{"n_head": 3, "vocab_size": 2048, "init": "normal", "init_std_o": 0.0, "init_std_down": 0.0, "lr_mult_qkv": 0.5, "doc_mask": true}
MLP neurons of a small language model. Each row is named by its layer, matrix (up: input weights) and neuron, and shows model dimensions 16-111. Each number is 500 + 50 x the weight over its row's rms, rounded and kept within 0 to 999. Numbers have three digits each.
A block is one neuron, or neurons of one layer that tend to fire together. After each block is what it responds to, as a language model described it from the Wikipedia text at the highest values.

L4.up238:489456389586470480430480416512562534578550513479470486591548510426589472481566592431509523443500553434441602417473507538546426521432471392440452408412439533470504576487577530475490451439500515627525501515539437462545458523558418505500555542554373519477534508511424574428501538471539512480
Description: Word-ending pieces that complete speech or authorship verbs after a named person, as in wro|te that, arg|ues that, comment|ed that, accord|ing to; weaker on mid-word pieces of names like St|ev|en.

L5.up51:550551541465517533430558567583504438488410447477575462498480522517442466551456600497450475447501548568417449502521469561544660439561461502578531434589532586515432470541475475504481423449581495423522557355493409533477439478459524480427494475511502555493543477472544553549449482486512478563
L5.up62:395565523565517491447526614518500521445506499499583573507395488507437517515553610485561513465455491414547516400463463596466554448478499552609469504476546493453461473496447529580543493477379463489625522449531481494491439530515484515604524637533526463472469546490501513554519452500530451567
L5.up322:486429516464582422520572422450494578507506588515482575505543492493433534445478475510441524496478428524451489631551520491426502489451539587520461482513471456507510501373497546519544506502503384482470478538470581571491408447397519527565505478477419544549444557475475452406424502496448529558
L5.up425:432523420454527625519532438385468422479533400426505568555437590430463516481446499577419505420519406605570507542406568436463636521481592494440489405434538478589448543505446517523492486501498455432597479417461531464511391498508543529569499514496591590526504505447499448473503475458527548496
L5.up435:419563523533529539432495541546440399515592440553504598485527428441438461398496442526506495390500391418543463500575418462501490411564498526564514519533465553504515419359525467488522423482393477518477556463525432463502455489495437528523542502466472572506493484464507519413468495515583570487
L5.up507:462523546518543489530619567459447478549571442517547520527546598559515477402537466543479500484508512436435572540452526403526496520582535492530532483542522524518495540440480503497544497551522516514550532400440430613504448521476462517468490464434457516427443439459559531449499467502481509456
L5.up598:515537615476503625446570482431492461475474441510473439523505553593496531526508542552509534451446413478524551446558530444497582526540534530564565489556566458429381501569584429486492511471508509523517423424466483549470506444459547511524471535484506436512499378542494486524490478499525513550
L5.up1240:520485421464540474528574518455417535481602497501599481546471487449551498481526487528588402362443476452481537425473412475492457477519523482469553517509523494391444393509416483479569506514527446519515542508413396520461511436452573416505336463388550438518475550369582555465542400529482477462
Description: Opening ==, === or ==== of a wiki section heading at the start of a line, often right after tables or lists (Replays, Playoffs, Accolades), plus stray line breaks and "family" in species stubs.

L4.up1211:481541587532514462428576450427481444452507578451519555553540417504603509500558597495458566476555433492566497525517512519501515453452480394496544527591533647412551518517433384478523496467495493517567452476479464490444470506412507606549440467409545538611488535500445573538512419524498503553
Description: The lone word-start piece " s" (sometimes " p") that splits an ordinary English word, e.g. s|ought, s|ide, s|ummit, s|imilar.

L4.up526:463471470428512504593507449444522605496496434526384548500472525533390546541509521431562482493479502416461514471469436466524385489606454553464487472482544467428432510469469531441490436492552475516454482586473478501481387438506445484433504457471605455547482480479513552445514465529484557466
Description: Incomplete word pieces that more tokens must finish: prefixes like re-, sub-, inter- (reopened, subordinates) and inner pieces like "ic" in communications, "al" in municipality.

L5.up39:538430472452589564631516499528597535499467499526547531515560557498479623542410465425504502443563454466518488546570444487517499458471517482662477519507501498578517514602410530538593516453489487495581450460633534500500519501486450514522431458539536463500518495503371452472442538503451494521
L5.up166:481470533530463565499516524512469525513471465449529477486566431514641544448501518476476468488574471506520543401512410538558444491545534418590554483513380468459487509528484497500432515566620486526496581500476493554469468488500479560577603472517510476530545419546577489441503475555452418521
L5.up366:472514483455485477529504560468503608589474501454462565508525451565534526431466454457529583537521483578537541482546431489507548449515482500579506542448403502409419430582450574498516484446556393482509543465570520482402472547524464481517487512490446494442456552466568547578478417412440490468
L5.up793:521449540500496492454523557535565501531397495426603579474480469435541418506593454563548583495540525381512512468544474550493537480491436410527567464518500511525485507513598451432421558586479508550568574574520498519489559427513535489492520510504551509498441557540613480533512495445441339531
L5.up994:422515498548514449482547476509540499507564388475560472497534441557485499505482495495575515516484434505573492444491452434482548468458480517600542479521518558466440533439491504447554524524537419536487482501544504432435541544506514557501423562494531465508583570591565491497486599431436477610
L5.up1049:541516349465485433532500487427503493474520550568555516394535419591562548471388413514490496476535467467522497526459523484543535415468513456452499514407531573606515461451482536445560382569524477484570452467486432396484496439461520578406455531498524539551502484560462470571482487518523499484
L5.up1476:554422540487454456521537492478485544515534511607531416466447405508519480423476508531526457532480509540435547452534525489513491538485405550464539392476519504473472514550429525517505484465468452542507533418437422513538511534480565428401437373489424522452437475511560452448387478437454518475
L5.up1503:470488484439512525501515497493497540457447575557535536525461521506484503437465407507506554489492501507500582388562521501546461571487566570558565556499543624490585436559545432486484406504500525473545474590528509508494419576448510507514540434572455542443545471484492504502476533457498464514
Description: First piece of a word split into several tokens, mostly re/Re, pro/Pro and serv, as in Re|verend, serv|ice, Pro|duction.

L4.up1094:565606517383502471491527464416499468527513527439547548501514549521447475480515440442528602432464493477494474558510542520418558428486425472475488540460460469526572492375468479472484521512525487476472465468438515543529530520486501545572412531529596539503470522530502461352500511553424521504
Description: The definite article "the/The" opening a new sentence or clause, after a period, line break, comma, or words like while and that.

L11.up131:429542530519456540494448524499414473461397563468569499544504445492494452545475471475486538485550468474587571490497418393587506502542580498555442558465534534572492512508471545484493483451555546459479504453553452433461466450584434495456495424525504474478476456463518437527548479466567472559
L11.up306:512494466465503434619500614504445478527500518545457578505467508484500539400418454492495514470513473563529527457483440586503500557620484527500466411530496454526515506485466572547518456542410415610527599460470568586547476516495559473476479387489620423460413442456578488502482475499470511519
L11.up513:589472542415527453467526511517482476560478487562488511511564442436408513521527449470446506405555477488551480503514538439517548442541501535503594554504480525540502505572406550538572413441467537520515523388429487576463439541559581498615486485481539534504501521468476431536558533401612473450
L11.up853:544531466581513512442559553513502409507421450520499497552563476452520477452488453544379535444596467535494528461528499508484571337513445469462526558473531585503433453468539471447530442550483479473483463482564413641518481364563400505484523513557537537522446537464476499479425495559532575550
L11.up1086:460377505506463483507474405466574589557562443486527509555558535496557498495574523511577459412502603462546516488458427495455558523507491477527437568436496518527492473567529469494571573401512651475489541524435560459483506458437488442493447458435592584490496507536460419497415451484526478538
L11.up1189:588474557438537535560592418533539463582520499483576453466534504491517363467507390465461531434485494497515484416537563504408482524550539495570478553466558540484551438493568456492516521443482435403474524475493530501509511503585476619507501517470542535501548423567443431417468557558426443535
L11.up1269:526485495489364480496532494491509466511574390530473557563533483488431499521550617530475542476585488490469542437537520448516481614501571442607498530532446512468456518518475501452555503462502503527526529559399433522515574549391470541522507512499404539535365470507523456480521480526484449495
L11.up1454:533559570597471470517469541477501529515454439421460511562524419484530465499529490472475391454463475532458495526479468512526481490500429478495591527464414561481453435514470502657450462465434511457435531446534435511507472534551511511498413411388534450504583501618600404501498443491515574539
Description: Opening == of a Wikipedia section heading after a blank line, as in ==History==, ==Geography==; weakly, early word pieces like em(ployees), polit(ician).

L11.up65:493557538532592480430604418560403539493456446653499475402505514598552494545553368537526405488451477494537483497580541329578589573480437483465495524542473585533432484464591492512564440563500456442501452520476467453565438494595443570565491497500431509493442474511478516476478593476558520555
L11.up117:527503464462493518520516557385554424352552539542385602507499452522471488445509528511566526508540424412646532515476451474473489522426486528519477420489473448475556529476469437486519493492360535546508447555503608477449478557479498461580537508476446560577490435490458462596536448440465507463
L11.up148:531499412539520533463506505483556614480479573441441559554452475528533528424606522443581544442510475519633464463478494493493505547513474555601554533492526553536501467542502417461565625443525437463479553606456552517450399597511487569507482405610414469545484537515486550534605421576433483533
L11.up1134:509580558554469540498539492453431521544548600467529505479560550591435416603429555461507497456566489517527516590451513530430479565505474447502482586529470424548592526492563508522581498513419464575425493595614499485527441526450492530576455491528495374515509466558543521546469459450570504457
L11.up1237:523557515451595442452499492479487617558469490508440485464578501460521453447523456435443508526540512531454447516507561476505500483500425420548539598452491545397564485609464416496529485424533436497579561557532598529520518527434462456483562492382500470479491446611540486398472464492536545515
L11.up1328:501506416420506479523533512447561523571545543525510497517594494464483482455615512470476527521536531551535518565411468503465481375527539577502520533582449545497573582568483494480514463444508487548556607498572439431526493483572497467560475452423520501553432481522511522530438515536573587472
L11.up1337:526613461498499496413533503436529489544543478526396507523504472528546515413600465460506505614497568446558507592554430399534443500456526560482546510485435547454539577489568495575454516419410458587553525447569490391427425461498518529514464467452534395512423422580549412440562404539518419583
L11.up1520:524397459473412565608578534468487493485476450522503531551529476457614474455493488483609548433531483576519445576476430493567432550497442464512493538429367414513574476528507405529503529510440519349559479528519516538370411526540446519526398541431473545437436502575445451514509411447461488530
Description: Articles a and the, and possessive 's, just before a noun, often a building or place, e.g. "into a historical", "of the mosque", "CNN's".

L4.up632:534540611458591380507519435539542456483472438497506502450442487514539494502538442475517493477487430521534484489559470502492550448462511352574490482451487548555480500492497488544509575482467430565526587459520411483535437499499420471577553514435459501553549497612436517488501522490447397551
Description: Fires on a lone capital S (sometimes J or Mar+k) that begins a capitalized word, mostly names, such as Simon, Summer Olympics, Southern.

L5.up31:477560514440522551366503538573490563436507511525517391510543508494483473527437484514490527487534418523488592507462532375432425558569473532550558440446445560556552489412463521542536535508549495516507423488617521446458536468499510435513509531476529472531484380443558498556528452474533607498
L5.up193:535574472457560467412452554594516530589549463389496433551561510521520504499494556418484575450519466493620492440557505431475529488532519487482519461557532562597425492476418467519489530538544529587483509558514476426424534444469550478470425596543510530535577523432515466441554439545519424496
L5.up338:488453563480525487442445449449466450510564560501472455539462451573486498455550467478523487507524497565524509544564574494525419522543428418508536530522517524417525523542479505458585581482369445440435484538552490551606456455482466473443470454505522439522464515540503440427457415493474466441
L5.up427:529428509452498411490482492422570498466511497548459443451527499450452513485526468556538425486456502543451512476460567506527403571383528470452564561492460529463394498516514549361582506485521539563512514447587477563610588457479405550470425381546550450454461527455485668540479511486520468549
L5.up792:464484469563517389502494534509552558504553543502535473489409525516515521553489387404480445531591429579405455424586476474465456500454544497557531445586435409500509483513501534551539512458485442525513412505568508495491532493406477466472479488518460452494607568528450450452581442454450491484
L5.up890:467516603508580491473520507412470569465529420443575556469542487482544480532498552478507451458542492500531481575563556440423495511536400494523567369454475516472498502506460575557501514468509639584552483443535456418436440491469559544477438425564447562553505531420424569557441479511486435468
L5.up1222:529496473593487551572471478541523533477608545492497519451371541559477483525589474557483548531542482491490527560517435488595580479483453664449534483471431428448528532534533480429461565488549531491445385467533572507500516528545502526434516395577434494434484492503526448474509636454548532595
L5.up1274:491543498519538631508512368536493513521579513554545615561407566495454477487539444507535448512534421532521500534553612422435575479525436464418448569595399537586498345542559567481510548468418506473510530496494450488410414515471415510548570529596534502515465441497514500542457427503458539558
Description: Fires on "the"/"The", usually after "of", "in" or "to", when it starts a title, name or fixed phrase (of the season, The Listener); weaker on mid-word pieces like att-em-pt and commas in lists.

L5.up15:547559490489574488540504426425559527553447577551506564571451547474530475473472494574523466517433551392524458387457490477471428447418472430422542576525476559420518541503480503486622574507469512522564509421428534544576518519489473510476433564506517476493500530472456524543466544512559476466
L5.up237:539404440458589512526452525561501524565476477483570523534547484533510474462475513490491495415420514515438485441473511499413414568496471481445498518519473510458491467489557413455506457456492526617570484452567463509499447472525450606459513609557537543529506446465446532610445468588543417508
L5.up413:545539503499562429516468516432572470508516478556544455458530518538486494459586489455484536474502528509529526527555570535466492534460543606471561520535524496526557520545515474445563417625531478516552440522510510496472496501540408515530494476603520527513497464397472445549435452448537436393
L5.up453:537356479540550518472545475497426621496625500433513507492535496457427453610522492491512449485552453516423543466540472532420555509538434542504439563555505445509528533419434581489563440443554596512532405428566506504546483436479432443504550502508519447442505480444458519501520474474463504496
L5.up816:481511482485460515565451494494501532599560568534605483560519456463455498464498499510412460495594506542456490461433524537408578519496484496492568556580490474505601366471516480479482534589553534513536477448526549558469482557466505456544528570587461528426469426455477514527501433507644495445
L5.up1173:498485531539463471578515522477404443456492443445486444485542439518479527529514509518504424446437419534586493579457534430532495529519508497493554556546505529556485582460616534564541517508503527491506589483537494500504487455488465456549468440493525468551510493516499428439573524460474535502
L5.up1190:500496574478528456475522481519543538605487550503532573561505526488514521437516541587499507462549500456487488443455504502368549450492476543512469531515550407401506476517492443495627468473598532373545442447512451519540476557383428519519574512532562501504648569533508598518486454502536536453
L5.up1255:536408438491404500531508468572531505534460541588496455654454445600519537541464493498554565444548510453497532455499576504519495429487600546467548636456456588437564497462485421466579436547519486501491439513576493490524540374460502581467502415535485484459562444481465525540451515485542491484
Description: Opening pieces of verbs split into several tokens, mostly right after infinitive to or a modal: up(grade), for(ce), per(form), reg(ister).

L11.up74:475549566494558503528470530545523552522473514474495453453485542525569567451453444494492439446477477608452504534480516515485541431492452465559528551454518561514388451450509530514496490435539490452474558494598462576532523545436527400584541518500457571481485549440529552504487403671370543606
L11.up118:521553534420432489512438498446525492492502505451504449477517506396536543479506524493485539588487486465538497423455479482534542536528563532507422550469541424500515504392465548488464504449476545621511490438527580459526565554440479543525487433507493502486499455495483567575511453547551521488
L11.up144:471545462523575475457561510485533413434468590551421418404415515477530502434481429437442521524425519521478421511519506594514506513509491437439536489519475443504501515538495523484470452485546478572513570569537481544438428447558469476524598540462410502463432517451508504677546512532414461529
L11.up529:482526490543577510468573465506450556424473552471452417456439421506526519461532485470490522642610506551590505579437597477485452427483468540508519537411481446498470524532498500534603492537499486504477577444463558498589490473545449561387581549393478535464485476441536451436430547477582470522
L11.up576:476542488464512607560513458558507580491536486522495491445501477571489438444585507437507509488477554496479512437456481473521511482527453547574489556518493475446540541559502537554458418420543492476525479397468463503496585472490494470478498490499447503532590463546502515550481418369565466436
L11.up707:595512461442450496445514484481399519388481546465456399484540495546495539539427501473383444518546465520486610506504510538437527432526624501532541442505498481483533513480536488422466474473525527522486524545566520603452577624569472563481447477528472442448593503486448550473636495488547590415
L11.up1220:408567504502505451517561556496595513498572490480536483517504501446474502549420428485573522585498545500501487479567497564494505514483501489536403525541420521571467556509430501463518493478499570428544486526495474524499475470525558460502490544473589580413501592489512509509426596371569512459
L11.up1252:514510545464500515500499429505529547435590398598446524534485522470523464518489562421486421537423473616553612510503549458468497514433482545454409488452488506587468515422567565500431407449547467426549477490593422483497541512524513462461524503541513490491483543431472490591439490465526522403
Description: Single capital-letter first pieces of split proper names, mostly countries, places and organizations in lists or tables, e.g. T(ogo), S(ri Lanka), I(raq).

L11.up85:464444521531535381464462448462542551549467638547469488502527512569482506521562469491527571522581434444460522626557456499543506510447559575490369515457497384509529564443468526449510502505445603418518489492514563450563574574446518438545449536549487502526643465546534501419429520542422523446
L11.up121:412414545558409461501396523514564432585586473547586544528553580501513536495524510540509512507564466623526427561507490548451491485475514476442575540448551530525604506470516634445532515540501499590501494468521428421545502469468510508460619530583475415444506454513529504478456594459512482407
L11.up147:460440524534586497524426492593509498616518581424549475483638556523475482469470560444529487542562539525414598563491498426477450481482543442471553545418481541532546579424436598475488457453486499505515555522614492478566519407540515455561553498508481509431476514591447448543481535472523522521
L11.up352:579379551495581509543437519418513503543515568582446537502443545546561581460408501469558504514519520551515569522473444504481474427480598498457447553556485571451463512473478479445490469589479457542577582501498456472512423471480374653411493523425511572532519571560466529499424444501520521554
L11.up426:404428444531492544474389477473458453503506411452493559571558499472555522526471492491603506469507550544562488530447509463464536412412449547501451495502457504488559524411491505476479461508491393566547556468654484396528531500579523516529446467507547552492482466549556534483442563526444559528
L11.up959:551479507542474471566478534493498483489522454553476519530545479443526513530513485505510445499486438429468529498421522580502548486513533415411653607518486425524554602485481538539498507482451434539499429487522449460592478434500512525553537464505594399462493480456444560529462546449511475445
L11.up1035:430428401547513433541429508442463442490455587478489519503474627582423479470552638543506497518618487442502505490436607473414465490481493547413528493520456472529512476446483507518514482505550496488474522481492396518447587588558480429488507548461465498494526444464439482500574472532509484450
L11.up1048:501427571515484516462389475549543478498532450418498580546459599490513488482540512411488467466566524450455503572469496543513532506499478550468526507501527471561518450466545482525605538500420475515552445464494477503399455426555513509572488588475504509421478491538464507458497525433445467476
Description: Inflectional endings (-ed, -ing, -es) completing verbs of saying, deciding or knowing that take a clause or infinitive, e.g. argued, decides, claiming.

L11.up43:496537435489598505469426566518508465568438535532483537447576494496443485501488474430521545544618430553567439489466521429490559619499459494491548540476557503498501463616501455493570554528527522444524459488492447655483466546429552504543505600459514501530499462527565522571566553410508402497
L11.up667:494392430503413523559440566502462578467486583555512609512510410514539527487455591505510550561493436559547518539503492473532547564459559492465512521532520580452536609533498528519477531484558495522543493466460374572473516434506388528525415519450469420513460471611541522493440493480534563511
L11.up944:405451468551471459528545551316512497481529509477501403506450456519543550497509547461516567433538523598541486531457453568523464515467477566526421494576476490484472536535556535481501448483435612574442474538447404564481460543505498514511591523456545489574369568483545463473487600503429458525
L11.up945:573470472484467463519534505492500454579449488487580596503547470573480488464569512581506497507593344502468480536512581426458498500475460452441436588537584458527607563402459446551535475493441443443426459516484380516472429554461431460500442561509491477412505587488553463559533552467418602605
L11.up1054:516508557605487512484401505468507486526486499601553584560530575540472476439519547496455504458557480571465532528535542503463442532467517520516594561510527490572581537547481601510549514592452468536504476434562423563400460513477490442595502458561439485483615486481467466447505474524501497541
L11.up1110:465583482420516543470523483455526436549540547536527513518495513544549574581547518455543567518542485480510426488407462507558579470417512541535544519468508512453566445508431491598559566592516557564572457450507507423493482549468489530534470547553522544535618527588534594545542499464620543502
L11.up1120:458510574499464457540501500489520500516490532518513568578541471586526552541547538500516419518408438607525385499526561533549382500468451451551526480477485487483540537552496477518511470549459490636480546469532412592465498625477492594475593466453463499498544404580512511526494515581523605572
L11.up1314:420502498509476523475459479444490540529439523467494550516469553465364540439542517542532520477565414417438490494453514572420536431511486551459442478528511494513515581512522501471494459521386432498482529446523456486443484513466415437495461512494534475489470486442515517608565391479490564522
Description: The first piece of a verb split into subword fragments, mostly after "to" or an auxiliary, such as s|afeguard, b|an, s|ay, includ|e.

L4.up516:452485480551431522480493501520548552539508486429415550530552443523463520495532443519454526459511492628436515457472530526420572528520568497539439411570557429507463529519498436500449503500558435512529545509490426422491414549587563492450483558322461516447457399482560480531493489507550540618
Description: Fires on the finishing piece of a United States name (States, the dot in U.S., US, AUS) and on == heading markers at line start, sometimes on mid-word pieces like Jos, Pet.

L5.up95:576469461474517550408544417537542510469490456429471546531499511549521467509513463489521433519530656494431505573518543516493479527425553491562464504546462573532567457498570545472493509529446541428473508457446432596501370418492497578478482514512565510514475530502513510534471492590508501411
L5.up104:509492581498511517417549440539579434545561460524533451475530430515469451512532530490455474503459427459512574619620501425478473443473553544434498457450433474510451500432519506468516453551497481554517493602487474587458512464423484520546462419480423502538512516526512465507548423519481581482
L5.up222:443514464516535522586469473620487492496547506563489563604524491515517462440517489491459542451551484458544505526506515499446536563439452502467488527480401548619626449468483458543458496558407497539499607458528512504473481430500429504544597478531468408442451544516467526461497420438576426507
L5.up619:415496449546516461489575472522504508418528556518425585643530491450486511507521568461445477540566451522443521419467474448467492584466455555540476443482506487500553534565397493475497479558505508448499472510574524556548507465515478518475444443526483558458544511527445497455475421440519495515
L5.up733:540411505488544583398506414493458568489508563500545609474522574540513494564528509506394496414434554523467448520513457531403606522518482533507544504403505445520473513576518484532521394567474386540560384486494394523495514452553555564467503516488447524435529484523506578436397459528445436488
L5.up1002:453529490563544470487498583441490522521485506435537424554420537437495471557523390552582439425506466484503440502497435515448410467533563441513427485488453551418480495650432470492484475402456542541469481589529532445529550477493451441654496470415573541463506504500521494546538520540525562448
L5.up1181:483525553513547388504518529569485471386476552522583546580477474620510526435502454495570473490587584497401420498498526439550406478479550511485543461507488526469547542477515553538533456531457476497507481531467523414481429392471426584480471498521502587494615471459513486473466449558515508458
L5.up1207:477424446502447523458411483513522468500556489439519558524553541436511497480579547537485432550516556543513512466474507602474459477507437446449518523466417574553487509475489538512506466460392490535589496452575457516546484506534500512499467452555474602466511535523412563436421604520421566484
Description: Endings of verbs of saying, believing or describing, often split mid-word, before a reported clause or object: belie-ved, describ-ed, s-aid, called; also "that" and "sing" in single.

L5.up83:517403546363480447526561523455563572457465461633539487526468531501511605390481608480513576474391406522544483471432536487592523412504506502608514427439514464526505461540495537487461497587525438497564484484514453481540438483518435475420428468442565480517430531501515498417469536480391433528
L5.up265:561491523427537490503517488481574523444402488426397417502528470495549470465546482505482566496451524531508462455484393591519444438588472413554481448477462396471516425493470415532501479592426539495470487521416472483506498527458482477493464394438509551586511448434455581489507456482413480485
L5.up387:475471552534584483489465482473532530389559404464486552496549480538508467521502470457589522567412464540597528445607468471530517395497496470443478461456527550464529535469472486519536527585522447415469513579581503404574543594530506561464575463507515611461509463494565490482463526456416492466
L5.up645:446502522522487600589547511498448528510512534488535377529476557439505557489537456541547484397440506483464461520514496498512551445502548474482483510488501427488421525434587424563419530464548490612543648490496534526449498569579482492480529444450555586525516470495539484525467498486496473532
L5.up944:499456520456602468531509500546496612500489485608485428503448481511484512570500560518576495432514495519446439556417517467410435467400431475486518414533470615415460417526581472462512456480498519438546430502470536460429510475501466488442624537558390513543517574372567551469447467493448440464
L5.up1008:500545527477395531496524476537504364504517445520428457505452575526486514586533519506482583488392533466514504510558459558564516508520463436513439469469523558478537442496556490526486535502508538596534547544469503504499462446385514452484468540382506475488405489535541517414381517507474473617
L5.up1399:489514544475547511405520435464477500421506510580479494402534507449564482408508563478478513461447545469493458435515538517618511532548468388555496482455520485554525456467486568522485540441550502505598544513478501544563492542490497484524474521501454348531507507543472502560528485473422551449
L5.up1494:479489510473606477559578489441498453514465420507539441487574449519541484525455544481489503555505561506514467503532533536537549468513586466517560461486444463519568452459476539442486444533524515497480510603523478479505521444572480420491629435379501530575469461530552485497543517431451448540
Description: The space-attached capital S that starts a proper name or title word, as in Siberian, Schwartzman, Samuelson, See also, Sports.

L4.up1236:485481553500538541467519531500479493470445557606547447489404500467537564479551580547487531591488493428560535508577557563389484489464470543586569469497578537516471515525531465611511472516455532477473532480476508539522531460584529533453524472482572542481447520444414544514458521573517403337
Description: The word "to" after verbs of movement or arrival (relocated to, came to, migrated to); also capitalized "In" starting sentences or names (International, Institute, Inc.).

L5.up195:452477548588504461536626562487414612524501449501526533490435505429491485482493445524474488630469468480506522500519488439519506550438475502486548625489563395487438460592443471554551463485493486470484503555519398531523502536544521513555488496463575529486592510447560476505454546473536462441
L5.up457:509511511528510438446566518468513469475465515435510395538387494537618478516523513481547607617405485452458436551471499525453490400471520387553516492560510574538517494425512426532491516518570439530408574514490418496577496509384456509585469504384422487492445517516444513561457453475495429408
L5.up696:382538512527486538526577555494482574488447501442504457512453540572550568506606469515458421438407545500551487463472446534460582437600476486529507505483403509442443474436510507504481580505569478612521562462513471448461468555454466521505576428534473551487507521505474464557503473535491430496
L5.up698:552467499403424471494540568483420552536523693449481474532468424523446497503536505430524452475527524524475490458410548473489432452481424471479576543460479422481497463516495491505501470540547552610503466460490569521450568480575438488444552378569566480452485550560523518531524477519550508491
L5.up963:558535470498482473535548577422485538470500607460475465530427459525464565439450513464379510515470524419506487486522539491452481534492595474448451547472510486512534507464483481463554454554475522493461504456495541569474463624503503469460475484536396497407490495515586616473526525597574510507
L5.up1256:644486543444445495480577482507548506502575508559475379595472432467513493404521568430494464469462513464485505627517481466468497471473523527555406542445552452495538401472437490555505482503541459594541417500554496559408457468483481397432487523449505544448477451581530453441482566456594462505
L5.up1260:464488472422549454425576516520532505538524519468440424521520519493469545472518520471421485446409585521499505622458570531503506560509512538516489495476554591487517511613449511526586452577505526540576538504482566564458552471472495579433469522517475466425492502495500478516505436541525504457
L5.up1434:545543459541485418512504441467517463462511477499480477495431494520474516536527484477424528500454471494484543489472507553513595481457499498435499426496456507428540483509487491587443485511510536439468473404475564462500555526501518533485457419399526545440527517492489523522578520447520516444
Description: The word "in" (or other prepositions) starting an adverbial phrase after a comma, "and" or period, e.g. in 1528, in fact, in which; also word-initial "in" pieces like Inside.